{"n_layer": 12, "d_model": 384, "n_head": 3, "n_kv_head": 3, "head_dim": 128, "d_mlp": 1536, "vocab_size": 8192, "activation": "tanh_gelu", "norm": "layernorm", "norm_place": "pre", "norm_eps": 1e-05, "positions": "learned", "qk_norm": false, "attn_scale": 0.0884, "bias": "all", "tie_embeddings": true, "parallel_block": false, "extras": ["capped logits"], "init": "normal", "init_std_qkv": 0.0345, "init_std_o": 0.0, "init_std_up": 0.0345, "init_std_down": 0.0, "optimizer": "adamw", "lr": 0.00107, "beta1": 0.9, "beta2": 0.95, "weight_decay": 0.26, "lr_head": 0.00649, "grad_clip": 2.0, "warmup_steps": 483, "schedule": "wsd", "decay_fraction": 1.0, "decay_shape": "linear", "final_lr_fraction": 0.0, "batch_tokens": 65536, "seq_len": 2048, "doc_mask": true, "train_tokens": 535100000, "steps": 8165, "dataset": "wikipedia_en"}
MLP neurons of a small language model. Each row is named by its layer, matrix (up: input weights) and neuron, and shows model dimensions 144-271. Each number is 128 + 24 x the weight over its row's rms, rounded and kept within 0 to 255.
After each neuron's rows, "fires in" lists the words (lower case) most often at its 100 highest values on Wikipedia text that the model never trained on; "fires on" lists the tokens most often at its 100 highest values on Wikipedia text that the model never trained on.

L8.up1412 [107 147 118 124 128 134 164 138 135 148 118 154 122 132 156  78 115 134 119  95 167 127 142  83 136 164 157 129 187 101 128 114 138 153 189  83 123 134 124 162 160 164 159 118 148 110 160 124 122 149 169 140 113 181 149 147 108 120 128  90  88 150 130 119 131 148 125 161 125 152 160 119 136 146  88 112  98 107 129  95 119 153  98  75  72 106 113 141 172 125 122 156 120 152  89 135 124 103 144 118 144  89 122 118 121  64 121 157 110 170 183 149 102 141 147 121 159 121 166 128 131 135 130  77 146  90 123 155]
fires in: "in", "at", "a"
fires on: " in", " at", " a"

L2.up785 [118 140 139 100 168 134 128 119 150 123 155 136  93 138 167 106 132 106 144 145 178 150 154  87 135 114 122 103  76 146 156 157 129 164 112 128 133 140 111 144 157 118 149 123 112 151 111 128 158 149 168 119  99 140 114 105 169 116 151 143 105 142 142 128 142 120 176 150  94 116 115  97 144 157  50 103 144  63 165 133 132 160 130 144 111 107 116 140 149 141 119 152 130 119  79 134 115 130 129 128 118 132 109 146 151 127 118 109 137 102 163 148 119 123 106  79 145 122 175 129  89 141 156 122 118  85 136 131]
fires in: "during", "died", "followed", "finished", "ended"
fires on: " during", " died", " followed", " finished", " ended"

L8.up797 [115  85  98  60 187  99 135 121 131 198 155 131 130 110 150 119 131 120 133 113 133 133  85  92 203  74 190 108  84  95 126 158 147 108 112 121 128 112 142 147 149 137 119 189 126 138 158 149 139 150 120 147 109 144 148 168 114 103 111 123 107  87 156 140 145 112 178 117 117 140 139 152 148 104 116 154 122  86 115 105 133 126 113 108  77 128 146 139 179 155  71  76 135  95 124 173 115 119 122 172 122  90 165 112 124 111 131 124 149 110 131 146  99 130 126 171 142 135 122 151 117 103 142 114 155 115 132 185]
fires in: "of", "in", "the", "as", "at"
fires on: " in", " of", " the", " as", " at", "rd"

L9.up204 [129 115 120 126  96  98 130 135  99 127 117 131 132  99 153 106 115 118 169 137 156 135 139 129 139 140 161 139  73 140  95 121 107 126 101 121 132 151 136 147 165 154 144 176 173 124 157 134 108 133  88 148  86 145 140 103 150 149 109 123 133 153 116  78 155 137 131 110 137 106 149 170 140 114 141 117 122 115 132 113 123 173 121  97 168 109 130 129 139 120 147 121 134 135 133 136 162 143 122 139 114 153  86 149 138  96 161  73 100 160 146 179 101 126 156 162 162 162 118 130 122 117  96 124 168 101 158 127]
fires in: "of"
fires on: " of", "e"

L3.up1382 [ 97 119 122 124 109 134  46 135 124 144 101 117 114 138 177 134  89 146 115  83 132 103 133 125 138 119 152 130 132 103 113 153 122 123 109 161 170 112 118 138 143 126 157  99 137 159 138  94 149 137 132 137  61 104 112 119 151 149 152 108  85 109 101 128 130 146 158 162  77 142 108 173  80 109 109 140 122  97 151 111 157 141 173 174  97 104 141 122 122  58  84 157 157 102  76 140 150  92 126 136 144 142  88 153 114 152  84 111 118 110  91 114 117 118 131 116 155 119 116  91 128 129 106 107 185 153 162 142]
fires in: "and", "to", "the", "by", "only", "a"
fires on: " and", " the", " to", " by", " a", " on"

L9.up1070 [152 152 101  88 149 132 141 123 163 148 146  56 115  88 118  61 136 144 124 124 137 140 134 106 117 129 118 108 128 120 162 137 122 127 124 141 101 122 168 156 150 129 183 117 189 145 133 165 124 138 156 116 120 130  73 109 144 102 116 114 161 111 132 130 139 111 152 134 155 146 157 169 145 133 118  96  87 136 147 132 142 171 106 156  96 124 130 147 141 116 157 161 161 141 123 144 125 149 121 127 108  81 102 141 122 126 119  89 123 133 150  98  83 164  99 149 152 126 121 167  90 142  99 185 147 141  92 134]
fires in: "of", "after", "to", "from", "during"
fires on: " of", " after", " to", " from", " during"

L3.up1234 [120 118  87  77 101 119 112 126 130 153 102 135 121 145 173 126 121 162 125 136 135 133 123 102 117  77 104  70 152 100 129 120  98 112 104 119 140 133 101 136 155 118 139 101 131 139 144 140 113 167 147 162 107 135 126 124 130  98 121  78 108 131 144 111  99 114 157 130 105 137 144 129 130  93 109 126 134  74 196 134 106 156 113  90  79 133 131 142 162 141 116  94 158 140  97 130 169 142 123 136 132 162 145 103 133 137  94 109 121 110 151 148 124 134  97  95 134 135 138 124 115 126 138 186 171  98  53 187]
fires in: "in", "at", "after", "during", "from", "within"
fires on: " in", " at", " after", " during", " from", " within"

L8.up1085 [ 98 120 127 141 204  98 160 135 128 112  77 126 129 103 131 108 109 113 112 112 150 106 119 130 133 130 164 107 174 171 128 100 124 120 147 151 109 121 117 143 158 131 131 146 143 131 149 134 145 156 135  84 109  95 127 131 125 128 159 114  95 143 153 116 143 113 119 161 113 111 126 114 161 131 125  96 112 170 142 110 106 151 127 117  71 129 145 110 139 155 176 120 138 178 125 125 125 140 143 195 123 142 109 165 119 132 136 143 106 129 139  76  77 130 140 179 149 122 182 113 124 117 156 125 163 134 133 128]
fires in: "the", "a", "and", "his", "s"
fires on: " the", " a", " and", " his", "'s"

L8.up1082 [127 156 150 144 126  95 111 146 135 117 108 122  96 137 148 154 107 115 131 166 147  84 132 137 162 112 136  91 155 139 123 157 160 133 148 166 120 132 130 123 190 113 129 123 121 117 131  96 154 138  95 107  87 106 123 100 105 144 149  93 133 148 154  92 111 165 125 177 159 103 137  87 127 146 135 106 136 153 126  54 129 135 164 101 116 121 142 120 131  59 125 144 151 139 142 124 126 132 121 137 139 104 161 150 167 131 112 121 112 105  90 106 134 104 116 153 158 117 125 118 140 132 113 122 133 157 118 138]
fires in: "his", "he", "has", "and", "in"
fires on: " his", " he", " has", " and", " in"

L2.up685 [137 149 141 130 209 140 138 150 122 190 113 152 209 113 168  89 130 105 104 112 150  78 143 102  73 176 162 149 126  95 112 125 138  94 123 124 122 176 125 156 129 169 162 146 157 154 120 107 106 146 141 155 126 111 129 110 168 115 109 150  90 166 154 119 120 134 135  94 129 122 152  94 111 110 105 119 133 117 103  88 120 137 175 114 111 119 112 112 146 147 132 135 162 114  96 136 126 138 149 160 153 173 124 134 137  95  91 138 137 168 150 191 129 109 128  90 121 120 162 112 104 119 134  66 140 107 143  99]
fires in: "in", "place", "played", "song"
fires on: " in", " place", " played", " song", " professional"

L2.up772 [138 106 130 121 112 156 129 130 133  73 134 119  89 145 128  88 120 116 118 112  96 175 110 128 121 108 194  80 137 137 106 105 121 114 132 110 131 144  95 201 142 153 113 113 184 160 143 126 178 181 122 154  99 102 171 132 152 116 135 128 108 108 125 130 100 131 123 146 106 140 122 104 136  98 120 115 125 136 163 105 113 156 154 114 113 107 110 114 131 139 146 120 174 144  93 166 135 135 139 108 118 149 149 129  98 144 110 126 145 115 175 157 129 133 104 129 139 118 111 131 102 112  76  95 142  75 139 152]
fires in: "made", "son", "daughter", "house", "replaced", "named"
fires on: " made", " son", " daughter", " replaced", " head"

L2.up909 [105 111  95  99 139  92 123 149 133 133 131  99 106 104  88 127 108 117 134 146 133 104 142 127 112 113 178 157 173 134 163 137 175 119 182 120 113 136 167 213 202 115 102 130 168 133 133 129 168 109 148 117 138 117 136 123 117 107 146 104  85  91 171 120 103 108 146 160 167  69 144 129 109 110  75 136 120  79 131 128 111 165 150 142 135 181 136 134 154 130 120 149 162 114 106 159 126 142 136 124 152  65 152  99 168 117  88 101 120  96 156 158 131 142 101 126 149  83 176 117 110 152 121 132 143 131  96 146]
fires in: "april", "until", "called", "july"
fires on: " April", " until", " called", " July", "elled"

L8.up647 [134 163 149 115 116 124 144  94 152 199 141  77 116 155 117 142 120 141 124 161 128 145 116 124 137 148 130  87 131  95 133 159 125 123 130 127 155 164 137 129 127 160 147 110 180 141 137 123 115 131 142 137  62 144 111 111 125 163 107 114 129  98  85 124 121 115 155 179 132 134 115 109 163 104 157  93 129  82 141 145 105 141 133  76  95 116 106 110 149 140 102 129 136 132 116 138 148 159 102 140 151 128 128 118 115 106 110 111  66 148 176 117 125 122 125 108 144  96 101 139 120 109 125 178 165 129 110 149]
fires in: "on", "in", "at", "under", "above", "near"
fires on: " on", " in", " under", " at", " above", " near"

L9.up64 [107  88  90  97 144 119 127 146 129  97 142 119  84  81  89  42 136  98 106 105 149 117 107 104 147  98 106 149 114 205  97 140 121  88 150 127  74 131 112 136 109 133 172 128 128 142 159 156 138 104 163 143 139 123  96 134 151  81 133  81 105 102 148 117 144  97 149 137 121 154 130 147 153  92 104 115 110 121  99 153  92 139 126 106 132 120 104 162 145 130 161 116 133 117 118 124 167 135 117 130  92  96 125 133 147  86 163  86  91 141 148 135 144 144  94 127 107 120 119 105 104 122 118 126 134 100 133 172]
fires in: "is", "was"
fires on: " is", " was", "as", "or"

L2.up1533 [137 141 146 139 139 117 164 145 143  98 113 134 118  86 105 127 115  96 107  79 147  56 105 146 116 136 142 172 119 145 111 149 153 139 155 168 137  87 111 118 141 115  95 118 106 161 134  88 167 143  98  86  85 114 161 148 135 202 136 148 135 118  93  98 132 123  92 156 106  99 137 117 140 128 111 151 115 147  91 141 157 138 203 133 138 156 110 127 147 156  76  81 120 112 104 193 143 131 143 126 130 117 126 147 109 111 115 139  83 139 151 139 141 145  99 156 140 127 137 115 192 126 106 123 164 118 103 131]
fires in: "it", "song", "single"
fires on: " it", " song", " It", " single"

L8.up1220 [160  85 154 122 138  92 152 161 119 154 180 145 100 177 178 129 112 131 107 110 137 111 103 115 175  89 154  98 133 130 112 117 155  90 141 109 108 144 153 119 130 160 102 116 120 125 114 181 155 118 144 151 107 135 108 111 132 121 100 121 148 112  96 128 117 132 116 131 130 126 169 148 115 152 165  97 171 101  85 115 140  91 121 116 117 112 138 135 156 123  63 138 113 125 136 140  88 145 102 147 132 100 147 132 158 143 148 110 100 115  97 101 110 115 104 146 137 140 118 120 165 102 164 142 126 129 164 161]
fires in: "the", "and", "constitutional", "in", "on"
fires on: " the", " and", " in", " Con", " on"

L8.up713 [167 115  82 128 192 118  95 112 122 124 137 145  75  98 116 142 159  97 151 107 103 106 167  86 106 103 136 131 108 136 107 172 150 113 164 140 146 128 200 137 134  95 125 123 119 117  93  87 126 134 141 153 150 133 102 148  96 116 122 145 120 130 142 116 144 145 157  99 126 127 196  89 107 108 102 105 131 140 120  88 127 183 108 138 143 146  80  81 151 126 135  81 152  82  92 115 137 135 107 130 122 111 151 158 111 137  99 113 154 158 136  97 122 131  99 126 177 126 183 140 139 115 106 123 145 136 147 119]
fires in: "11", "october", "10", "september", "12", "21"
fires on: "1", "0", " October", "2", " September"

L8.up429 [113 100 114 104 158 109 111 141 111 120 134 114  83 126 139 168 122 133 112 131 129 117 130 126 147 144 100 129  86 137 119 124 117  91 137 122 117 148 130 116 158 109 143 172 121 126 153 104 146 131  81 136  99 110 136  97 138 125  86 125 144  80 115 128 168 150 174 194  86 119 154 118 112  91  84 125 135  78 151 144 164 135 161 118 125  95 107 133 106 116 121  84 117  81 116  94  88 133 102 131 118 157 141 157 172 132 120  94  84 171 143 111 155 146 102 161 140 142 155 108 128 134 119 146 209 134 126 143]
fires in: "of", "his", "to", "the", "them", "her"
fires on: " of", " his", " to", " the", " them"

L2.up1349 [125 134 149 135 114 142 150 121 130 135 100 140  64 115 144 117 100 105 128 116 167  99 134 134 172 131 183  88 125 160  89 118 135 137 119 136 141 135 144 108 157 149 132 153 108 154 105 134 162 147 130 105 116 137  84 133 116 154 154 125 156 130 119 123  67 129 134 192 119 105 177 146 119 135 123  83 133 103  77 148 135 136 125 135 117 142 142 147 130 102 117 133 150 131 107  91 122 101 121 129 157 114  93 117 140 122 116 129 132 115 176 209 136 126  66 108 165 118  93 146 166 124 150 132 177 137 117 129]
fires in: "his", "s", "her", "your"
fires on: " his", "'s", " y", " my", " her"

L2.up440 [118 145 173 157 122 124 136 145 126 159 146 146  72 125 108 101 136 132  85 114 204 115 133 112 144 130 109 114 105 142 136 139 176 129 152 130 128 126 134 145 155 112 148 131 133 137 121  99 128 134 103 106 122  92 158 114  94 140 156 151 102 149 124 120  98  78 136 130 147 106 132 135 145 132  71  72 132 107  74 129 126 104 102 139 100 112 109 113 138 115 119 122 140  94 117 175 120 104 127 125 155 147  78 164 165 130 137 110 158 135 164 176 116 157  87 108 154 135 143 118 146 159 164 125 151 108  73 121]
fires in: "her", "his", "herbert"
fires on: " her", " Her", " my", " his", " His"

L8.up106 [130 108 167 153 159  93 138 101 142 157 122 124  98 160  99 162 127 172 139  94 137 166 145 127 153 138 148 109 145 120 139 123 116  91 135 153 156 139 144 137 152 146 154 136 171 133 129 151  85 118 148 118  39 126 181 105 127 172 112 135 150 146 139 132 147 122 110 145 129 128 126  83  78 123 138  93 103 152 102 132 117 176 143 155 125  70 143 126 155 125  86 124 141 143  88 132 138 159  80 143 120 105 127 134  91 149 132  86 140 202 168 153 143 140 129 148 134 144 140 150 117 125 114 148 152 155  73 115]
fires in: "of", "hot"
fires on: " of", "0", " Hot"

L8.up852 [ 91 137 125 115 105 119  94 118 128 120 187 113 136  95 110 144 129  82 117  98 150 123 128 138 120 139 126 133  91  97 174 167 114 144 150 147 145 138 149 139 151 112 145 183 156 133 144 136 157 187 114 113 122 139  83 115 137 154 139  88 118 145 144 115 194 149 144 112 141 126 148 177 106 154 139 166 148 106  98  97 120 110 160 117 108 137 128 110 123 133 130 140 127 115  93 107 116 179 101 116  77 111 124 153 177 153 125 115 172 115 105 103 133 159 119 159 127 130 163 111 151 129 101 137 151  86  79 171]
fires in: "of", "round"
fires on: " of", " round"

L2.up482 [167 141 113 110 164 129 173 182 132 126 122 139 142 106 115  91 109 135 137 113 101 116  86 118 108 131 119 123  97 102 158  65 137 128 144 139 130 132  90 139 133 134 104 174 146 171 146 136 104 162 138  87 112 106 115 149 156 118 131 138  90 148 150 167 153 156 118 114 159 132 105  94 149 116 158 122 154 123  90 131  91 116 132 103 137 114 145 141 162 138 122 102 144 125 116 117 107 133 175 124 143 108 184  92 163 139 126 131 101 131 136 120 157 111 109 129 130 144 103 129  98 136 112 166 130 134 143 141]
fires in: "opera", "film", "christmas", "music", "it", "festival"
fires on: " Music", " Film", " Christmas", " Opera", " opera", " It"

L8.up494 [123  94 114 150 131 111 104 139 137 156  89 112 141 100 131  65 156 162 122 107 107 184 148 108 130  93 158 109 122 141  80  93 121 114 147 147 131 109 158 145 134 159 148 102 110 121 163 145 161 105 128 114 117 136 152 158 149 141 100 126 131 122 102 138 120 161 142 136 151 127 140  95  91 110  78  80 145 141 164 129 119 175 112 122  81 160 115 143 182 116 117 104 119 116 101 142 151 141 113 162 134 132 142 118 183 154 110 146 148 132 116 128 118 132  92 126 134 149 147 123 182 134 105  81 177 148 156 104]
fires in: "11", "12", "vhs", "that"
fires on: "1", "2", "S", " that"

L3.up1285 [112 120 100  86 140 103 107 133 113 109  84 122 103 101 157 129 103 156 148 115 142 115 140 110 159 119 129  93 178  86 106 136 139 147 107 163 108 121 114 161 146 113 141 126 131 126 123 114 129 112 149 158 143  99 146 122 101 137 125 163 109  68 219 126 160 116 169 120  73 107 124 101 118 140 106 116 141 101 184 136 121 186 171 136 116 127 118 121 117 118 145 148 146 135 130 121 148 129 129 147 128 121 143 136 139 141 115 120 153 153 198 141 140 134 130  97 133 100 105 139 133  93 124 102 131  74 132 150]
fires in: "there", "early", "played", "signed", "originally", "announced"
fires on: " there", " early", " played", " signed", " originally", " announced"

L8.up83 [144 103 124 175 105 109  96 162 141 148  61 152 146 107 131 130 123 143 131 154 172 120 131  97 130 127 108 117 140 161 143 117 134 107 197 104 139 143  89 133 153 116 142 139 179 100 128 151 116 142 110 124 106 131 127 136 116 122 150  73 118 114 135  97 154 148 114 103 186 124 112 141 101 101 100 128 151  57 163  92 107 155 105 137 106 163 138 135 102 132 138 148 142 110 122 125 142 131 153  96 147 121 163  79 167  92 107 114 127 144 110 117 142 129  73 108 136  88 157 101 148 114 147 155 140 151 126 135]
fires in: "january", "april", "march", "july", "february"
fires on: " January", " April", " March", " July", " February"

L3.up481 [ 82 119  98 132 176 113 186  97 119 127 139 157  73 118 138 103 142 133 102 111 123 115 127 121 122 196 149 114 161 134  95 118 199 127 130 134 126 163 152 208 141 133 121 155 100 151 135 153 151 109 134  72 127 163 132 118  77 124 129 129  37 134 138 106 129  77 186  89 136  75 127 114 156  97 112  80 153 119 113 127 143 117 141 165 119 150  96 124 116 141 120 120 126 143 124 112 155 147  87 149 148 111 190 139 127 103 100 124 140 128 128 139 135 142  92 149 129 150 158 100 115 132 100 122 161 148 118 116]
fires in: "the", "his", "world", "a", "national"
fires on: " the", " his", " World", " a", "International", " European"

L8.up207 [104  89 148 109 142 106 153 119 165 116 143 134 129 138 111 133  52 134 156 145 129 108 118 150 143 135 124 118  82 134 140 126 128 116 141 105 165 104 144  81 181 116 134 162 190  89 177 145 136 103 143 129 147 138 133 138 127 125 139  95 145 148 149 167 153 108 138 125  99 123 139 134 129 141 121  91 166 135  81 102 136  93 137 123 116 147 130 106 126 103 148 138  86 117 121 142 161 134 128 124 163 110 109 106 169 145 114  88 154 131 141 122 147 153  98 134 130 111 126 116 137 128 162 154 148  94 102 124]
fires in: "of", "and"
fires on: " of", " and"

L2.up611 [118 106 147 109 133 142 183 144 132 121 124 149 158 112  82 114 121 125  99  88 118 106 119 128 109 115 129 161 124 130  93 118 134  91 123 130 125 122  83 138 135 137 117 124 192 136 122  67 105 145 135 123 107  79 114 133 134 154  95 134 137 146  92 106 140 100 105 137 129 156 120 160 183 142 199 113 115 126 129 119 124 156 138  62 124 172 123 109 143 165  95 108 145  79  94 130 149 153 122 135 138 113 113 157 127 114 113 125 138 140 171  91  98 109 119 122 124 146  89 145 115  96 113 129 111 137 114  86]
fires in: "music", "it", "film", "song", "directed", "soundtrack"
fires on: " music", " It", " film", " Music", "Music"

L2.up1362 [186 141 109  79 171 115 126 125 117 138 109  72 177 105 130  88 152 127 151 158 128 125 150 121 130 129 160 127 114 123 100 124 127 108 113 156 123 125 114 148  95 100 101 103 158 171 126 124 120 131 159 175 120  88  99 133 163 126 134 130 106 128 154 110 148 100 124  97 126 162 114 110  92 130  97 100 130 110 176 128 120 154 133 129 123 137 119 128 150 111 152 125 169 142 119 123 116 131 117 139 130 165 143 119 138 134 132 129 136 152 180 172 137 146 112  82 127 121 140 135  97 102  70 159 110  93  97 129]
fires in: "married", "announced", "played", "performed", "launched"
fires on: " married", " announced", " played", " performed", " launched"

L2.up846 [132 106 122 110 165  93 128 132 122 158 133 155 107 134 146 128 120 143 133 138 124  62 137 135 126 150 122 146 124 117 129 167 131 143 151 118 136  88 182 110 129 123 124 112 138 170 110 165 143 143 141 132 102 146 123 132 115 118 120 126 141  96 133 111 163 121 146 160 111 114 160 146 125 109 125 121 164  71 109 135 109 134 163 111 102 137 129 182 153 129 134 116 142 102  83 119 136 119 127 124 121  64 125 107 143 153  98 126 104 140 111  84 107 110  85 147 139 127 162 134 170 125 119 154 156 144 124 149]
fires in: "the", "of"
fires on: " the", " of"

L9.up772 [128 123 135 117 123 135 136 131 152 142 161 134 157 142 124  95  87 132 100 131 177 127 129 112  92  88 108 146 152 113 131 115 138  95 131  95 143 136 115 157 179 150 125 143 124 142 160 136 130 125 133 117  62 130 125 195 153  68 136 101 104  69 116 113 118  84 171 178 123  84 143 158 115 138 112 106 131 100  94 128 115 118 132 143 124 114 138 168 146 123 163  83 103 169 123 152 132 130 177 117 159  91 110 130 159 123 137 127 104 113 145 122 146 135 138 144 121 120 125 150 104 128 120  95 156 151 131 168]
fires in: "the", "is", "are", "also"
fires on: " is", " are", " the", " also", " The", "The"

L3.up1411 [155  79 103 125 177 132 144 136 122 140  91 145 122 107 145 136 137 147 128 124 122  96 131 111  86 118 160 114 114 117 129 107 129 157 153 131 143 117 151 138 165 145 106 172 153 120 129 112 111 125 125 135 123 118 141  90 104 165 113 117  89 131 162 137 119  97 107 182 108 121 116 120 137 111 136  90 150 119 114 119 103 154 148  94 137 124 121 117 143 178 122 142 143 117 109  98 126 139 159 142 122 110 134 105 145 133 134 140  82 121 182 110 125 130  74 106 154 137 172 131 123 141 112 161 126 142 141 137]
fires in: "the", "november", "december"
fires on: " the", " November", " December", "The"

L2.up1060 [113 146 171 133 127 171 148 131 136 124 122 137  77 139 119 106 107 136 123 140 199 103 136 139 157 164 118  98 141 151 144 174 122 119 119  92 107 124 132 161 122 142  89 190 128 110 149 156 159 123 121 107 130 134 120  79 105 178 165 153 117 128 115 147 123 121 126 157 143  94 165 146 131 112  88 121 147 109 115 156 129 127 129 162  94 119 127 114 132 119 123 147 139 114 133 121 151 140 142 101 183 151  99 135 165 110 101 117 143 111 131 157 135 105  88 138 161 118 148 116 159 121 150 138 153 120 121 129]
fires in: "his", "her"
fires on: " his", " her", " His"

L8.up359 [102  82 144 105 115 113 142 147 125 168 176 133 114  94 149  86  61 149 112 143 139 113 151  86 158 107 147  93 120 110 145 127 156 135 136 102 107 161 121 176 114 141 139 160 179 111 161 163 106  95 140 130 131  92 180 139 148 138 125 129 119 149 100  95 176 138 127 173 129 130 152 110 115 110 116 143 128 118 135 116 114 142 142  78 107  64 133 168 126 120 130 127 133 145  97 127 163 162 134 114 138 118  84 105 107 112 130  84 124 176 155 137 126 143 128 119 137 116 142 120 108 129 106 125 146 116 159 129]
fires in: "the", "a", "was", "of", "one", "is"
fires on: " the", " a", " was", " of", " one", " is"

L2.up1132 [130 144 110 132 168 152 129 148 105 122 151  91  95  98 147  84  90 130 124  82 110 109 108  82 111 118 179 130 134 120 141 104 148 130 144 118 108 115 119 170 113 170 146 144 142 209 147 132 136 150 153 121 152 138 112 122 102 147 119 139  59  99 125 139 145 108 107 132  96 154  93 135 111 144 132 123 127 137 130  89 104 108 186 134 131 157 115 117 174 120 141 112 161  49  73 139 118 103 120 144  87  95 121 127 124 108  92 111 127 150 169 155 131 107  91 136 144 123 125 131 135 119 105 125 154 156 163 121]
fires in: "by", "people", "songs", "artist", "scores"
fires on: " by", "ers", " artist", " People", " songs", " scores"

L9.up584 [138 121 102  71 111 112 155 133  90 124 129  81 122 130 157 161 109 114 154 161 138 112 113 131 113 131 125 122 128 156 127 150 139 122 127 118 158  92 185 153 109 107 125 141 165 128 109 116 149 133 126 142 103 126 108  99 156 173  96 102 133 156 126 109 117 162 158 148 137 151 101 128 128 120 116 123  99 113 136 109 141 131 145 143  65  78 105 124 161 118 133 140 157 135 117 116 113 139 126 169 125 128 147 144 152 134 123 149 104 166 146 130 102 107 135 134 161 112 132 152 136 102  81 177 137 155 129 106]
fires in: "to", "of", "at", "in"
fires on: " to", " of", " at", " in"

L3.up297 [103  89 133 104  84 146 110  95 124  83 148  98 125 126 132 122 122 113 111  96 130 115 121 126 120  87 118  85 137 178 136 142 110  75  95 142 128 130  86 133 165 154 149 134 129 102 109 128 161 159 138 132  93  69 168 164 105 147 144 115 155 100 150  90  87 140 136 141 144  90 129 187 127 113 115 173 182 124 155 173 107 119 102  90  90  98 147 105 126 127  89 129 123 159 119  83 150 161 178 136 141 109  84 140 127 166  94 139 139 151 146  92 107 150 126 129 168 137 122 175 118  93 130 120 166 109 130 152]
fires in: "would", "will", "did", "do", "may", "does"
fires on: " would", " will", " do", " did", " may"

L9.up107 [ 80 138  80 134 120 152 106  91 119 103 138 124 167 129 114  97 122 112 118 105 117 113 185 112 140 114 130 134 105 139 128 121 144  76 130 158 129  99 145 167 127 117 113 134 138 143  91 147 108 143 157 131 134 102 147 140 108  85 146 114 178  97 158 166 167 136 140 152 144  92 146 140 116 113 119 103 172  99 162 145 114 190 135 109 108 105 114 131 122 150  96 111 171 129 108 130 140 113 119 123 132 110 117 145 101 165 149  96 125 112 107 172  99 168 106 118 127 124 131 117  94 125 104 154 159 103 150 106]
fires in: "can", "to", "would", "could", "will", "not"
fires on: " can", " to", " would", " could", " will", " not"

L2.up4 [133 121 151  88 145 105 166 159 136 154 126 131  91  88 139 114 137 144 112 149 136 119 117 141  96 120 137 107 104 105 111 111 122 156 179 148 121  75 198 141 178 136 130 145 176 161  98 152 123 123 161 169 109 162 135  92 116 134 138 148 141 139 148 117 120 158 131 108 158 141 117 135 183 139  86 106 117  57 124 142 137 113 125 132  97 108 123 126 137 102 145 101 141 108 132 106 105 153  94 158 124  96 156 112 134  89 114  92  69 140 124  88 144 136  93 149 151 136 157 146 137 164 129 152 135 160 111 144]
fires in: "of"
fires on: " of"

L3.up718 [108  82  76 113 124 121 105 139 137 144 109 122 156 107 154 139 150 127 106 123 114 117 119 132 164  96 146 136 125 123 137 119 121 125 133  95 130 115  71 144 128 131 117  91 167 139 142 146 149 146 153 112  83 119 136 138 137 124 100  64  71 153 114  99 143 135 192 125 129 115 121 164 139  58 100 113 159  60 157 130 126 174 135  83  82 159 144 149 171 109 106 147 139  95  10 111 158 126 165 121 140 125 153 101 147  84  48 116 145 120 127 120 109 132  93  94 134 132 135 111 129 112 106 127 163 129 145 160]
fires in: "the"
fires on: " the"